config.yaml
n_kv_head: 6
activation: "tanh_gelu"
norm: "layernorm"
qk_norm: false
init: "normal"
init_std_o: 0.00449
decay_shape: "linear"
steps: 4276
MLP neurons of a small language model. Each row is named by its layer, matrix (down: output weights) and neuron, and shows model dimensions 32-127. Each number is 128 + 32 x the weight over its row's rms, rounded and kept within 0 to 255.
Before each neuron's rows, "fires before" lists the tokens most often just after its 100 highest values on Wikipedia text that the model never trained on.

fires before: ".", "5", "0", "3"
L8.down635 [ 70 126 114 127 110 165 138  75 109  88  58 163  91 141 113  98 141 147  94  78 160 128 120 188 131 141 144 213 100 165 165 172  99 144 146 110 138 113 166  87 123 159  65 148 175  72 120 147 132 146 126 109  93 137 119  95 133 176  93 122  96 157 133 104 100 111 152 137 119 144 110 120 105 115 103 162 143 120 102 145  77 100  67 118 164 177  95 154 126 144 122 114 136 115 226 124]

fires before: "4", "0", "3", "1", "2", "5"
L8.down587 [108 181 143 126  97 147  71 135  74 155 145 106 103  85 103 118  74 123 136 165 164  87  63 163 146 166 162 176 114 166 142 104 131  85 100 113 163 132  77 149 133 123 159 137 146  85 117  91  82  78 129 169  95  32  82 127 118 107  92  92 100 129 143 126 139 164 131 119 110  63 111 177  77 159 102 165 191 146 118 116 160   1 131  99 140 152 178 107 139 133 113 161 134 122 157 110]

fires before: ":", " |", "\n"
L3.down592 [144  66 111  60 139 127 132 131 119 117 151 152  98 110 154  78 127  88 151 135 127 176 202 133 111  94 142  78 124 215 135 128  92 150 123  89 166 123  30 135  87 183 167 148 137 127 150 124 105 153 149 113 159 163 107 137 113 186 121 134 102 129  76  76  93 144 109 100 135  92 146 143  93 148  97 149  82 158 204 102 161 147 116 124  25 155 100 154 168 151 148 171 188 133 155 162]

fires before: "-", "|"
L6.down714 [ 90  97 126 105 111 161 142 121 123  95  77 194 190 138 170 131  91 116 105 147 106 104 120 220 102 118 106 141 120 129 171 110 153 176 140  71  83 124 118 112 183  86 108 160 137 153 177 155 115 160 108 132 112 120 152 133 142 171 157  94 108 137 172 182 205  99  94 145 114 156 123 102  43 134 131 133 143  93 171 113  94 152  89 155 109 158 174 111 146 129 115 119 103 162 105  95]

fires before: "\n", "\n\n", "="
L3.down128 [116 136 114 134 125 103 115 106 123 190 127 109 159 115 125 197 110 101  89 189 129 127  76  79  54 130 123 176 115 187 172 131 110 141 106  80 139 147 118 167 154  83 128 176 136 133 155 156 187  98 110  82 167 159 175 140 124 166 123  75 207 159 130 146 135  95 115  68 111 121 181 155 187 122 135 146 160 133  88 134 123 168  62 148 139 110 161  95 157 112 123 123 121 134 162 105]

fires before: "-", "ed", "\""
L9.down99 [193 122 145  79 111 169 140 117  65 130  85 114 115 101  82 123 220 112 107 132 135  38 110 110 140 150 126 195 139 119 255 150  98 106 117 152 135 146 112 128  75 178 109 155 143 127 118 146  94 136 147  93 128 105 103 154 169 209 141 144 127 104 186 148 137  92 155 110 153 109 136 217 153 137 105 120 136 130 148 205 179  81 106 154 173 140 130 150 128 126 110 153 136 107 152  99]

fires before: "-", " the"
L3.down500 [111 114 163 116  85 133  91  84 102 139 160 164 174 108 112 155  47 134 160  99 131 169 145 120 137 135 174 117 131 112 118 181 122 107 107 175 191  88  91 123  87 120  62 136 174 131 124 190 156  90 105 118  74 163 154 115 124 127 113 164 127 127 170 178 147  46 104 110 147 166 110 137 149 178 144 121 114 133 104 200 167 112 116 175 120 141 133  93 139 104 108 191  96 143 114 127]

fires before: "-", " the", "up", ":", " |"
L6.down605 [174 166 169 105  57 155 145 123  91  87 173 123 134 135 166 154 100 152 100 168 126  65 155 121 158 128 139 110 113 166 123  66 118 156 197 144  82 114 125 111 163  87 129 129 133 110 121 113  83 137  86 126 113 100 118 143 156 119 113  64 156 141 142 157 139 167 121 119 149 120 173 132 107 134 149 136 102 112 160 122 135  75 135 145 123 121  95 124 148 136  72 169 168  98 168  96]

fires before: "-", " by", " to", "."
L8.down239 [143 152 133 121 132 136 108 144 124 117  79 164 173 147 134 113 103 163 125 113 132 138 139 117 120 128  54 147 106 163 144 155 169 133 120 110  81 121 142 134  95  78 127 130 137 142 195  90 112 160 118 114  83 125 121 121 199 117 146 157 184 165 170 125 127 123 130 130 164  95 171  64 103 127  79 144  66 140  85 100 131 140 111 160 154 155  95 153  75 149 157 114 102  82  39 173]

fires before: "-", "|", " |"
L6.down228 [152 154 140  97 215 175 123  43 123 130  83 120 175 142 147 155 112 134 125 143  93 176 192 167  85 170 140 187 156 154 119 105 116  78 133 131 104 129 113 192 140 140 140  43  84 105 129 118 127  82 145 191 102 164 114 168 117 168 169  81  96 129 112 135 214 123 118  99 123 113 189 114 132  84 115 123 143  79 125 138 107 116 114 137 128 139 111  95 104 116 133 205 223 128  97 120]

fires before: "|", "-"
L3.down74 [144 142  62 122 167  86  91  57 185 133 168 148 173 154 155 108 108 103  91 152 106 155 115 109  92 119 114  88 162 110  90 148 110 118 100 145 135 129 144 166 111 188 203 101 179 162 125 167 233 182 151  98  97  78 135 108  80 107 142 139 140 161 141 131 134 116 168 144 166 129 110 168 134 125  82  67  99 153  80 135 118 148 107 121 100 156 127 117 139 107  83 125 137 124 117 131]

fires before: " |", "″", "%", " GF"
L9.down132 [139 139 185  82 150 156 119  85 147 112 118 121 179 196 101 132 127 122  92 136 143 112 115  39  88  81 100 198 149  88 158 152 121 165 135 143 188 116 131 166  84 112 166  82 114  79 102 121 106  65 104 112  95 186 149 103 137 101 112 139  77 160 128 159  76 107 137 173 167 109 136  89 108 154 132 101 180 148 139 144 103 161 129 111 120 159 145  95 117 119 116  77 112 147 140 118]

fires before: "\n\n", "e", "ane"
L3.down701 [ 94 112  81 137 106 199 130 150 129 134 132  78 134 160 136 139 159 172 151 133 138 107 118  70 126 123 117 133 103 150 218 153 138 146 124 137 121 156 128 123 112 132 178 121 181 155 168 128 167 119 121 130 110 120 122  97 111  89 161  74 159 147  75 140  65 147 151 146 132 106 160  71 159 132 118  76 102 110 170 132 132  96 136 158  94 116 121 134 115 160 145 110 144  77 124 126]